Part of a small language model's weights: a variant of Muon for these matrices.
MLP neurons of a small language model. Each row is named by its layer, matrix (down: output weights) and neuron, and shows model dimensions 298-447. Each number is 128 + 24 x the weight over its row's rms, rounded and kept within 0 to 255. Numbers have three digits each.
A block is one neuron, or neurons of one layer that tend to fire together. Before each block is what it responds to, as a language model described it from the Wikipedia text at the highest values.

Description: Line breaks (and sometimes final periods or heading ==) ending a paragraph, list item, table row, or section heading, e.g. after "watershed." or "|".
L5.down479:125119144128116111087091156168147139136127104105131157137116108136113168126091138135129133119090155176134130182145125143109127129136154106139155097111119105152098138155148164124125144191137102140106128171147141153118168171121112124119107112150140086130139111123112101113156097104120113152109153100183123155107157173143132103163133101147096119136125145091116142121146107110123137164134133147120169105111131089154117167146103142137146077115133131149135
L5.down612:139118124113117105120128085112140144138129183157110159118142138095099127130180147129147121104159118120128144113076146118123110113080156101121099168095150118118128122119112129138126096151126140107124127117122077144149146095138143115109142119104141120128174124117144119137150155171127126156172093101129102150162091141083107133150155148133167086123158155158135089144131163107125121069141130149109145117127111145152107130142125167143101140162113082155181
L5.down617:120097128099134120139123141148147160097170108121124142116159093115140089138105116134114104119149120147136095117115158114138106131141138140166097122164157140136146098132119144148136130132048126137114096118162141091145128166186136141144134156083162153124126082118107141152058111120144140186119098141131101131085102112100135127175150123106140131145106135150096097156126124152124101122112118130161155156107149115104117067141162125155094132128152105127112
L5.down699:085171146085093152117093096179108151151131180125168110104108143142148144143162175075095137111137138106132123160101142138085163118110126172166147113157159126124119154145143139107068105129128146166144136164126107129168125145148117124095164122095146149148154110108105132133154097094117144115112139131134114075115081132111144133152116144131102148151107124124086156162123138143101136145150115150127119122165081071093149131149100135180127132132136158156140
L5.down1006:126142125134120122106101117140095087118115152105125117089082122109124091151102140099167092097110152130110197170139126134114129136145171122121147100160122133145129105137159129108105111123128105151117135169124092125126131128129105141140107130138123125140190151104118141097102111140152084125112122148091096133098087101146096133115123113142127135114127131119096193148166151116125111109184177128125109082117085141139126116128088070145142131129137137142069
L5.down1035:120139124115109122144119151153137122089156091135112127105129098130144110150078098156122137117107126125126145133148178132069162145135098165077109169131118122163176125132134152144169143139099125151139073149165109136106126113152144141095130173145123123136147108100119135139138165107131102171062139107097154141087143141105153172165126140149135145120123128108114155135154165109125149118147136128119137109115135096133117150153103113123134117116113124120158
L5.down1066:144133101140150093137134118122126157116169142099112174164105144153113173147113123093167126147119141143137146094112174167102114162084120099123113121149126104134130142164086160111140102139108138117147110111166163151116134126134128113142109117126100126159151124121149147134138108137156138115120144152101119134125073174114140142170157138116179141163141138126072071127085138167144094129125116123159111150160116094145115122149155128120132134127165089106111
L5.down1082:119127133131123132093108140163146158110109135109126149099126086132111148111089132133140112114095129148134110159140121115126142142140137100145151099128143117161124137162150156131139170178132100138122143157172123149116136170109100126128122135141107093137141117136095082106142092098117105140138147124163087153121178139131113136107117085132095128140109122115128150166125122123096117142129110149132166104126149090149115167144098150144127107117139159130139
L5.down1367:150124135094109146133146135151127135108105149160114104154129120106144109109148099124118174162145126106144136148105160101115125143162161150135080162127169154150159139133158123095106137119173109125148119138119132121169111127126115153114134133125164104146099140123133111148117188102129121110078155140104123150161134145124175136152104115109130132155095137131164128122168133060118164228120112144189126134130080165164104130108115174137122145137078140130120
L5.down1440:127124109149112151139112106167143166159100128116143149137145112145101148114124127137132126117104124130142104154109142146141140130130126124151139128127162125146097137153139127128107157170143145126128122197198145142113121175092116116110145149124130106146134135132110095109170106046107122153115119134156090148131146142113135111121127135159116118146116132110108157175093125147104102158103118132097126108111160093138134153109110163153147125136152125155152
L5.down1445:113090097105124082122148122154086122134125123128158110085140104132114145115133139114128153115120112146134117158100168120138158158109123138129124140129139121131148089154154172113078083164121151137148121162147099092151134097160103148106197134119099132117158161167150085175110134114144149118128095091142146100192082144153167125145119129183114116170078151104093158131165144085126136142162099125141105162134087134123140112108140167113103144126071119135116
L5.down1547:132165154097139117126121116063107086133097100129063104143087124113127144142145090164119109118132131148142139123111141095129121127106113111078128098091092118122140131136132138144111126130144135185119097159096136158106137078067138121129130109147104130102136092125131125156134143129145160161139151145122159080140104121171102186149092158136144144122131132094142113134072100121118106136121180102130137113124133105090166099134137128124117145119141127120097
L5.down1617:112135146121111125097091137188145143122125132115117145104107088142124115115079156143117116128077135185122132172155128132115125150149130116145155108140145121153132132160146167126149153179139108135119136161153130155112134174109107114136105134159116070137127114127099076140148094093131099141138144122174111176117172159140105127120131090139100145157123128092132145154134129133078141127140135159141167075128138108158131160149084169154152104119143144140118
L5.down1695:098111138122106135151092157126158130162126135143150135148077103142159190154119118148170148131080145129139120142126154160127158108142125123129135120139170168168096148170151116106136158117121161164169113167149150158124167151099127099093132144108152095141158104120106093106154096115143142161130180143137119125133126131155178116118160112152100113100124126164118145143105121125159140099144119119105105097123090095152146147108133153139156150104124111163134
L5.down1751:107131105140168095095097124105141171159134151125139117115142102108145102131161129116121121111153118131114137117098135120128161140098101128160126149130129093135105097097164102147121119115152135109141133174140137116176119138111175111129131140147098092138152154152143090122131100129098138101123109078136108116140122121157141132089134157113129155120117148162124145161108096148112108130093112152088137073126112149160135125117095138159144132093107155140151
L5.down1758:169099088159133156125113112178132120130114104114166161132145109161142127123139150131147079124124114120147096138123155120124150142119125154127122109116152165137128162156124122142078185123171143135145138216189139136145122152140107104108172144146118120143134144143128122126169120091151115129156112130140117124133140126139108112144115121159119091162115114103107128177115127153133118132140131138127145132137180106144115131112090147165120116122115142161173

Description: Word pieces inside non-English names and words, mostly German, Dutch, Polish or French, such as ch in Forschungs, ut in Deutschen, ich in Ebreichsdorf.
L9.down60:149137126135185132109125139118133117133122116114089081103177160157105112135149117121114118129147142138112140105127151151135137135124113105139163121135129133145154144153109192105105109161129127137151093163111115156134092139145171154164073149119129111124122107157118123138137100111118092099126154188095115135163139112123109118140116132145118167128150103122128143139122128173130124138143175124134127100155123135125149128171180139121113152128128102155130
L9.down217:149113116129131114212141110152122103181087133118125138129094105195134154144102134144101104131140182116146152127120138101164117113139160116117140148150133125140128120105137124103110168122147115155118085131111141138110128163130141140104077116114113104149110155163145117165165145118111116133141128103137095126132112100125099200153117085101150112114125145129152115099138114078099175104099155172110121140121162108183095139094132138095125149129123152139152
L9.down420:116073126101156096148170132112087157138148127116130144085153093138151101165093183126153121180141123135117132110126146118150125112147140110120111144152140083160133161165125106123125148186153165131159134149148103153141132144104118098137118130091147135126192125148110096094094129143130133115134148116095135126177143100174096141161110147141103120158160155105118111145080158153131106134150126136142121133125113121150096104137117127121134093111107107143093
L9.down864:113153102145108125166110152146094151148126144150124150134127158146149091179112135110115175116110129150121120156086089128110084132131159130159121104096110120083120135116126176076139103128150130109169102098127116126128142135107129129104119134167162114121172146140125122118156160123129107131148136097121116130137152164144119118125141144118166156159156146087127158119127104147149140130091128158126122116165143116115078101180102108070088100148119151130137

Description: Short non-initial word pieces that continue a word already begun, often in scientific or technical terms, such as mon-it-ored, d-in-osaurs, penicill-in, din-it-rogen.
L8.down1421:068133131093086097139086144099140158110132110117107122115081135126121119087120118162128087122132161099167130138102125115144169136136148164072108161111121119120100051129100126146145115137134132080155089154110133120114125106114108125144131115109128100095129151083166163153114086121128194135139127174115132139108086119146167116124179120155114131178155129118109128099115098129082105148095148105136101141138111107201118113078193098114179139087143138107129

Description: Word pieces inside partly spelled words or phrases in technical descriptions (species morphology, chemistry, medicine), e.g. he-ter-ocyclic, cyclohe-x-yl, anom-al-ies, lob-ed.
L9.down1030:143151147126097113159146138128147128183120167151109155147129102127119094102106157132153100143121141136193155117130163109110128103098135160169128150114109157137136111104162082104131162117136141073128131148114124187127149101150155141170137138138085189126154105159161118166160156139113129095106080124142090145139130124108151162088185159108134153112133114123092119149133151146168151136096154108106146149090132191125171081163121073080106117125117107139102
L9.down1199:111147154135116085192102131078140100164128129127126125160112140141155123134120140141134066139090119114120145098107145147095163103122131180142143131135158140146162104152072136143160125120144112122127108153142131126125126151112146118101164158132086132134156124112144112145145126139068164104142120132097140118147178100123101113172132158167159115136136121110118143131140129141150110132122124118105142158141096157152123127154081107111154145070130111127119
L9.down1385:167122115089121124128086103150189165143156067081150133127106115135158123080137147127118117134178102096082135118132125102117129131105133192117136132173134123114116102164124103103097086115130069129121122131111114120111133119144120144152139160163072131104133124110136121133118133170093144082111176144146173101150143116144147107123128169099101148108142118127110129115120092122105121124076120105145142112146108117185109121181080165154142121104146129115117
L9.down1432:107139141113128079123130158188148161113121118135158090112130147130118107086153118133143136098134158097123117109129114147102157098075168112145136100103170147098161135088119098130124137118176094116108108162114152099109125141111121160105174109135090166116144154115151136120136162148109179149135154145145126148129100155115131110077160171111125127135127140103152142120136127128126129112121112106111124166154091106123132139139131112188101132108143141137107

Description: Newline tokens ending a paragraph, list item or table row, plus some sentence-final periods, such as a break after "There were no survivors." or after a table row's "|".
L5.down152:131131121120141122082123141100156105139145133140125126151163151101137128129131141159182133127122125111147127110134111112119127115143139126086130129105112131151146129120137127127102154108149151090123145126137104148150129104141145066150090134116156107106130153122103142122127161150132143092170141159146108121099120083160151184125151157107103093114162123150165139173149114137132124123129161129101115114134143104130147133123103133151153134118134124139146
L5.down243:198125123132109120114125149145151140101131114125104195159150190150097175127103118121135131160107110125154116141136142130141102126131125101078109129119127128105159141110110105137101110163132084097122117110149139139142154131136145108109159124150162123140128103128116132097146121088144136171159112159100098200130135139145147105143141095147132115133127131115091141090092122121130132135125116151101106114113099110134117140145102107081170103141123101171119
L5.down272:178134146125143132121154108114117118129123141141110152124156114102164081141098109137111112108133126142117119168110135115132134077153111168098107120129106135161154089109164126103117140112110138086137118100152156117115145133138116148127126109139123123156153112134100148128151106103123094130149117100135116096117128126120122145124119128113111108096107125125137144123110140180095150091153122093089112148166165136114168116127148135129122144107112107144117
L5.down326:140151118110136124124204126091144103105124116146152143129126172101131152160159110104134127076132116069099108091113151129126146102142131136102128112097104153123140120130095150106084092103119138163154101133119136131117156110145132142098105147151123170136115133143110155112110142116124096148149114066128126136111101112140137156172147088150198117127119115111105124125093118138157115148134142159108146149136148103119107167160095103081114144132160102099120
L5.down359:135130128101098092165143110127139122196155137147091155087121184113171167140110120159081128143142122081141142099159163143134180160124146100113102137107117127118134145100106140129134152143112117179138085129166158096114137157128123109160076116115129099119136105120172131173092145152156111104118112170114130124126088148142111106130104127058149125158112094100161062155080134124124124140115136113147116112161132139103124105134127117126108121115151106116137
L5.down364:142148150114143098101115072155163111123095100137100084123133126126142126127115129114137107095070132164131104130133144105114143068124130087129146153142164143140085137146119129144168191153138143132138133137176141130115142165091119103083128145110095075116138125103137112112122132135095118081140106123114116135132164136134119111117152114116124146126134135134108173105135112139147157094152109109127152141110126140131139157105155163196133141074166147138132
L5.down373:161112152129144101132120164101119159125160104118112104114155134159130133116146121100098151147112151149154139156138158111157093152115142135098110133102116181195127141153132194146126122101106082137104106146129123080173144117124125083079160128147121120136103106124133127105143174106130130116137112130147107133208105134128104138154141144165147097146142140133145082106120147072135135102095095133157092137164098144112080122116159136110127136176094125126161
L5.down433:135154105093141122124156127158115111122077117100103161126148098135152151124153139105171129154109111119193167112080133160140146120128151148145141116140135159078163102123118123161162149099095139140142156136110138108122133115076180134149089102141113133153123106113121120157100140106172189153121086168129148160116138106144147186157113112133117097126179100118161058133136106103142139150126124139153119119138111118119081153120120150124092148147119135143184
L5.down491:187156148125120124168115135114108120125102059131125160136110150109159125112139152105145155145113069171136111110133110141130110164093129130092133122090122132144166097142166129113088130139170178120111142139143131117172136139116150134135138110108151113171144115171109138125118131142140151104116158153119094139122127089117165169111163117133124089142128126128131104140119138099109151126120166109121190136121128123152173124080122147127143121147136117146141
L5.down539:152128107117176152098137112125138134106137181110100118145171165119123132138176160153151093135151132111121121173147130100142153122086111158105130160132088073120087133115138165172126140118151099121137126159129126155142079125170144127194172136111127124143149125106113123100111151136131123141129143164103157140144150130118149128096141137149100147160225110147113114115175173167121155103119161121097143136127103131106160143106116156119134122105156137109163
L5.down843:116120150129142161186131153132145077152114146127124141115125131127191122139113126111158149153105112102116136118169155094134144092098117143125134158149127123108096080099143105107144108113145153130155138133111160179143126107133099121132138128094142140147080149140141166140138121192133134093110146129146115138116092086127121113131079127151164152155141112133099143097099105106158122111116150120157117135147138118145158121135121114122119132091123121106137
L5.down876:124166113145144110132118109118081093142128135133118162143140155164140166104162069157097132150118105104098104112131126109166129119162103143097112107104114123127145138168104153133123120085154078122138159133143116108151153135135145090141123108177120102144104139159117142087127117120151122082086129077115121110145119173120122156166119155123139128115128110140095099156119153128107153135107125108135094142128122106172136124078127103138143110135091179136147
L5.down936:161161128115135131114109138142146124195121148147120087078151156155115136148134084102117123080145119115151141139132122105165151100127108149116107091162093141127132122124130131102155135145090139160148099098126127150147139100124113113115123097122110109126088117093138140175146120141115154111125137106124144135145142083143144121130133116116136125131116124086143103136104140140096127175110133101153097133130154101103133135144156172154117168118184093128195
L5.down1220:132066108123114075155144105141102144111113123134136111149126142110126109078115138119131148115158102141131132130128121112123101130107154145123109138137126135122120152086138120146137111113111119156110123091143095106149083124139135167092142156163134152141106138106153150113114116158130138135163123119086174123084127126128114161124132141167151100147112102143137145159137155149154120096119138080126160143104160114130150123116164132161078112120133139124124
L5.down1326:127112118111108148123121128134128131115113157162120139104133090109107156109076152126108123121107144151131103148123129136126134131123097113140117123155140128144090104121147108140145137138113137135105121164132111106091107188093119141136134118116114158149107165168125119132155145093140116159133166101171086152143171140128116124114103090134117127139139138126157151146138127154118116151141088130120130085152158092159183137105112151140127120142147152119177
L5.down1345:156158112155131111136136127150116128120098114134143116160135150102144156080185113110106100131093155071125118122134117103109103135117137143148152154123111147134121129122112137126120117123115149141107160144144118114170133156124160112113107148125137134090200129135188133139080148122131128160062080109122136142083162121111110158129123091120145123115140121135162152109130156120126153107141152101134130118120149104125108144133144131118145105120115186107157

Description: Line breaks and sentence-final periods that close a paragraph, a table row ending in |, a heading (==), or a colon introducing a list or quote.
L9.down47:125126167140148132112172142165134121173148159137150135139140117153185151147126120135162134071134124116144136135148171143128117106155155107111122090124140129160162131129127091166145138175131105126133125138144169168122149167103148145118213181112140093162120154123158076116114140144123119117163121105139160120118146139128145138118110114167134131144143124152139122180150117117134154124147167107139131134106153105109102158150110135180155107152125117120115
L9.down209:091137134142127117083099132151122119143099150132118143078085114114123122163103152113107129137133119168128141129144129138106095101173161115158159124174117110141143195123143112169147108143197118123166119147169159130141148184120145093135133135127083124103121165087112141110124092174107131136151132127139152141149119104131118129110123149188100122127166128137123119147151137153131113127127133148118134114133138139122141152109106127169152132145107120138140
L9.down585:109149139138143137098116110144153113134093166135108106120154119129134118102129172152129091117134104124153148102116116132089130142146139108130139151107163146103122133145147126108114151105108128132130092101133139110153091126089109103113123107136169110124119106106131135143152086080156134109106163141086088139135166075170147144132137179152120106103133119133113104131117133129127114123143124109140132102133122129127153126138138100133100106148113116103175
L9.down1349:133163168094151141175101140156152156132148112126161173109143124138161168140114133101164116132118118145122131118141136124142144109140145149129155134129151165172143154160108143137115146147144144137083131153141137126143149160139109128125142135124121092146138158147134076113157116137132121106137125112145126143135146126135149133165151121114144113115162138140131164179140138121121119152139148151145154140122132142120153164126110139142170118123164147135136

Description: The second piece of a word split after its first letter, often a capital in names or foreign terms, such as v-ib-ration, F-am-itsu, D-eng.
L8.down439:106139144110136161132126140139146132077148120132100142156070084122122120127128112116115114163121144122150138094084155123092140114104107132148156110119123143131139113131128128098148094087126126135111125133141128121099137075159136148148153126140118103150122099136145106136069136130120108119147140108064131119111112119103112077156131159156142149116150179129154115130121166078135126151112137081112119129112124164077141107119129140111122170103098148156124

Description: Newline tokens ending a paragraph, table row or list item, especially after a colon or final period, as in "follows:" or "discharged from the army."
L8.down475:109142136123119147117110118177148123131128139150131163139152111145172145135105139094142130141078125149144108142152162156140150136147140119124150125126142130160120133150133117126111155165136139137133114151159154151123142190113104128126151140144124109154148151142134114126153123086155118139141149111151106143141129155133141119153120104168110109156153149132116172182106142145113133127135124156139139110125114143126165162132082127169143098125143128127140

Description: Second or inner word pieces of proper names, often foreign surnames and places in tables or lists, such as G-or-ica, Jast-rzębski, Gar-cia.
L5.down134:159120119108106104143128138115149138135143125101115159130162092119132106163155137098135112151121139167154134118127129126144133118172073181155124090095116128119109130135148124116102169119083124154158130140175135144098130126157100141108133121152119121109126138106137132090113163131143157155129128149122134145118166099086101118116160113142102117082121102127132088148141123199119153109135160154133123145114093103145137159156108100103116108101103093146089
L5.down354:103131134099141135138156127126126147138128097180144132150146149167167093145124128161141172168110115142092108102124141132140122133108167136104150119102083087159104137136162105142140139133132111125151130132099117118141136107106142139142143165107106138183127172093099124131160114109103103143149122113125134106132096134103132116136178113120138111113190132102150191148124139083174137150142131107100121083123096110097092101122168154165134123096143147142186
L5.down385:100129127072129150145121080148090132125094156084133135136153115147145108094118123133131116102134148116138115150155112124163134148107126170102143123144147081160119156119132128126149144143114138100132124108116079087141105133110094096143113129101120149147133159069131134117089099134134141067110139090090092127124100145174078141138108113168129115060147106096111109131125145140099142145173112098127128112119113086110173133113156121098148122111084100133132
L5.down666:130128112139131142079124171102110075106135069113119095113123111103178125129126106149121081139116074122128139109116196126144112133113167119160157141151117100133131154126155131157144118135089138098154146126154125150137135084155134133116160098107120101131161095085176114159109139142150102112179126117139149114136062140128111120115181147138157192102134139141134129127104150135092113151117102117114166138093111137098117103153128092109126116133135090108121
L5.down673:117123155136119153153081122139115105160116127122125086134096124145136142140124185107143108148140106143109088096142123120095137145070119128136133158152124110149159135084118102141121133112134139108122140104138105155104107142171148122170136157109100142144151098165115105171112117109135152190123165140120124137128165086116100136167104148152153183101115099116140139126136114109125113168082132125147183167160143110100134128155135118133140140121139109129105
L5.down783:108076148103114175156126136136095136118145139112113155154051169121126070128133148096108131128188130155118165112155147139097129154088088131125100134152135145165131134141121179127131107102132168129114115108143105123085098123109107118096143124133127104109107149106139143130105099130111123151076167112127130119142099127135106153151137112142155172148142114123115169156102130117114129128146124115125156121119119128094161109147151166142135122138132142126121
L5.down827:142105147153173120166147171120117124137103110076114102106122144181157090154097154129123136138083102145136113150140112141156092144121156139148102117132115106133143137138126148154105173171113131118164116112093160090125135146141104125144145164146127101154089179168127105140170166146168136163112109090131130135120142122111114136115140102111138132125124130154170143169164115157111125118097096122175171133147114142135118169127113131103085181128119124135118
L5.down831:118142117159083126104102145103145114132131171135105106093100107105132152120110122111106110110119123119136171130138109113131168080143066122123144122151117147150143106172194108114135121091102141068081136090130147138135092123102116116123117115117082162144077141133170151189118115104119124107113158115138134120135142086148125132102124115178133150134085103136122168127104121147146152083097144153116125162136144146148164132152135092145117120121135158103150
L5.down1060:121142141143133093163127143125144109145075135120112149132153212130143130100088142123126116156127140152156106134120166112102111125164105139096124137100078147078117120121091092154135150138123147111128089113161138163131149196158157149118106120119165114113116138119119101139145132100099149155133153104136135087096097147128109088105109135164130125133153119156140118127124113136113138172139158155142130117114088169097109057150097138139178090162151130126135
L5.down1070:100119142110114118128163147147144136122098125147177171129128144127133131104136115125123094098149124151136176123145107098108149112135158128098148125131137124187183097125115131107106137124162140112110129138071158113074091164165141134160113129173096162149089095113167103126127110162165129152108135166083128127136131118163120129142157116158124151142081172151174097132149150125142121149095136097156129142118113162131145066140103115134126131150133132133122
L5.down1111:144108164089123124110136155099088181134123128120112096097099116137142096081100131119142122133139139132149111094124105162116165080167103141163123154130138146167117135124113114172084169157153130124096126137158136145155105077128089114181096083141138123070128097104120116114114140128130117074178142139121089097127128147149108165083149128155169147116086095165113139166057137144148098171161133133106097158107119123103149145144136092123138121134149142111150
L5.down1281:082080119139144100128086139152119137119118194146162105132136096100130131138123127100125140089130156120167134144129119162138139106139099165103129153112164089097107105115108095159106126120117062113124119106122138115090100121096137128160140120106118163124140187130100110183121116091089101154119086134112094157166133137118126117103106138143123136092137154128138128140167100153124150147095177147165128116135140133084100119136166147143132126122108129102097
L5.down1456:108116114139142128129117139131115111153103187117139102145161155128129142165114106123109090137162149112100114096108141130095136149116125097130146116103128122126125116156093159101168089107169135122111183109125152147144121158117141142140111112137153139097111126182132116147119120130175165100140130106131156142126103143145172156164134122126159120103121116078076133105093137138130153069137111156123122105130102161086128070115135155175120139098157129128144
L5.down1647:108103119100168151146112119109125115165154119117131145120125172132146071176133132111176124119173121099106133126138108145149129120089122138123133125115139158145079145119114151115141131144117091142147165123126104155152151140082136143106113091148165116124179150128083119128097129101152137110115132118102143106137143150104140123144169134136147186110122091128160093127145137127150161105116100124166121088032122129154126129154128102115114169160125106126170
L5.down1697:111081132124123184109094163128174087115121142129156121141057104097118108118184110135127112128123128111130146147116130136132126064100141136120107101093151067148109091105154121159124150102124077111148120103150140108131154097107093100155118142141127125119138153115171114109109139134126104112098114106119101129076126151145156123158152118138137086140095135180095098155133149169143137127138133104147102134102107096135080101145142146142117123143099145079137
L5.down1731:136104140168096151083112138173138119167118108151127163119117141135138111129120125115118176105133099128112122120100146098166136133088103155123158129164133155087132125117076169090162130137111109147136120105119157134147097120062119108099128092132117161161162148135107094097147133076164093111138122139135131138129125109110114122122147173132089130087111142138167065115104128158095148124100109152131130168138150099135147135153124137045145137141117152117179

Description: Line breaks ending a paragraph, table row or heading, mostly right after a sentence period, colon before a list, or table pipe.
L8.down490:125151138120128123120101132170153135127116136123131141141133106152137141116082139101149113129101121140134100159179149138140127144160136094107149123137143122178127145126131115158131141171139130111136129115156164142117149184104123108101130133153112090152131134134149121121128119113114123146119116094165102147157153150127143134139130119169124128144127118158132156155125154152132120116122114158133177116092139144144133151135088129146149108131154130122130

Description: Head nouns or word-final pieces that complete a noun phrase in technical or descriptive prose, such as emissions, track, production, neck.
L5.down34:147158094102107103134117122126117109130154140154133109150082136145157153171092116128148166152083110139125161085139100146147104102091152142129105085140101097112152144124128112133088122144154161127103107159087136123112123161132117099134133146112120163146136107135100170101074132126156117129123110111161123160098159171128120130110151135084093128141066116149098147103118143159106092138097111108086104152131078136059121111089110086100134110116147134150132
L5.down86:089131095135143156143151089116133140138115089114116151102123166122127122106129130138148154108165164099127113136133153137101120155191118130133157123121112165150140095088102158087116156102155128136143110152104100128135151135154129142120091159080128100151159107087134134077133113137124100132147121135129145179140136123133153096097128111111068134114094135101136101125171149175135134145164121135165104152124161132135129159138120109187115137109103109138081
L5.down103:129104124092143116110112117129145103132161108145093113119129123145127157165106105146110137170159148160162201107108143143104134082076144161146118101142129073149163115121137114111050145122137161126142101138094105127116140140106132149133119158108113129151120090086122147113089104136145126180100139154130158164096164059151125136105154120132109117123130125113148129127156169107146098103110123092132142142139140110107159102159164096126099119161142093125141
L5.down466:092125151192124116147118102116142119107120074090175137107148112124126116125148122166130143146116132097101148111125124094112139150105143122135147071119094142112148099079088137102128118125138163140138125158130120125162125109155138155140159166109127094110134126115114103166116150114101154132149099144178155173092123161147130114139131114103144146117124147098130137133115121171112143139164151108133133085107132141129116098090128136132124136132137115123077
L5.down480:126125112149105159147129108117150166148144127112119144128140130122098146125116154151136144140107138116121113126151148132125142096101156146178140106119136093120132154097168121103137129136110095119143132118105133134159119128123078145155148117124138103112171143124171165127163153132086130094111098131176139131130127091089140139148118110143127142113168145111133146130142131122117136137108138080097120104088136129116124139128142098132182105139143151149110
L5.down1015:130102123128112165131143125128108180143142094087143120085119156140124143135086139103112134106139097143109131135092113129122123117136140200147145158065041153199123113120124161114086150156131106115152137126143137096094097141152158130099154144144148132108119072095145146160124125135203132147127126131120117115084147109159139147125114141167094122130139125154168132108098132154120107151102124146147108200140124147111118157129152099109140131118133126125144
L5.down1034:129181104094128139108129071125145080133136117135130145136113120123101152135173110111110126120134148143121117108153083149138128099116133182091127147179130137139156093111172104101078146119133101137125108122099146138165150127160140165151147097105153130123143099125114153154093162170098197142153104117119116134134120139121132148130137146091146131102175106111112179111139098123108122151137144106102138122125128133149136103175121098089124164104149109142114
L5.down1212:090161141102063153146107136111094153140116098134134097083085144104090101117096125174120105116135121156119175133120135134154115081131173170118136123073128089160122103123146143122135145153145139182129132099121142154108104119133137087116105099142131100128094129102116134152132167126171127102114129123128179143064122127166097127136146094137151132142151145101124144170121120166116121080140135117136125115129128136142105122149148175149111106090113157161101
L5.down1252:136133104124111155123127139071109116134165067145147156105163128143175154101172157112123148157104138094157198157149136142130138108122122106140108089126114136094115122105119131115116115131146126113129108156149158097129125158141133125087119136112092136114168100101110129149141153082080156138132124135110147140149138151119175119141167140122148169114114114107126149127155107122114118131145128121151127137116105136085140103076160117169089133162088096136151
L5.down1334:147110148106099152101126118107094174123147161129166132142133143174141143075124095094098070145118143103135169109130128159103162114122125105148126098164091135164156103132112153107111087109137140129136110124117134118132116168099108116090149161132114115161131162120158158147152111153198171107100170178153134118105123131162154185164126109111113131110123105155136124087129101144087153136117110147111072148153116112139144120121149134155143120153142096081162
L5.down1360:129099140155130118124141113150091129115151103138154115140130125172133155152098119119151119150133162148145118143110131146142106137121144086136146146119085112157151125095089136126195090109128150166167152115091113170124112130162105154111117128155100122139135175126101122152130166115135127148129111126146159123137135117085117170163137104108145122147161146139145162104110129147108152149124100119111102108095157122091115143132124103114129166178138127149125
L5.down1659:128111128121120155127110148137122122149147118120120077125113119167132151148137123144109142146069097176136087115141172122152173183079130109133102112161150103125162113146149122150100137104146103107172149105096146111104136135113151135127141125127112184131126101142171170120082094157178154116125120152148097132142115139130109140150163147125126138136161097142101160153135148142113133152123088108080135132097135100093151167161140160108149132103130126146148
L5.down1672:146161143118167100137146130158141092151098162114132202117107145113139161101142133149130136117111145098105110144146174128113208121121157101129149123086140133130120131127106096153091153193130151131129118169120105135106151114141114148171154142112105086117154136143207097132128144131150089132150113112133136127136101128143124110132154108171129137128123113137146186118171128137133132101134165146137104143094170119159119121140138100142170133125143128161079
L5.down1679:127161152134112149098136144155103166116133106090100105122135161136123112124153104079130111169140147157111139123102111135134160128119135174077116099106122133154138133130160122124112107108118124123099142169126104141115146162137130104112133109103136087107115153113139139100157108134149150171141091137095159151108127108157166123151124169112165134154164128137136163128098121107114106138170092083133141152104159147142145149162100120158123105164146120134141
L5.down1700:109144139136100108124140074149092116115103127159094116125073129134134081124142136117138136119131124126187144092088146105132134115131124162094106166092127114134141104145116102158082148119153146139144149134139106130125090125096131168095103172111085150131094148096143137121145139141180145148114090113133146076130092124139145114114145135143114132126157102165147167135146124140143117146107172124086130138077131119120136131080140163154126163166123115126139
L5.down1717:118137130070107158120132133159074102122155108136220157145089125159148090090134143111123128101125105137136146139143103136050106132143136191120113115116109114133157062170082160144101112153068132091132142119134115120126090102121131085155140133116099155131141126109143083142142124148149130161122139136151158186118145104153110124125128111120135078088144167132116157130123133148118113151104118110114125139116147119116096150134145103159089103145134151126145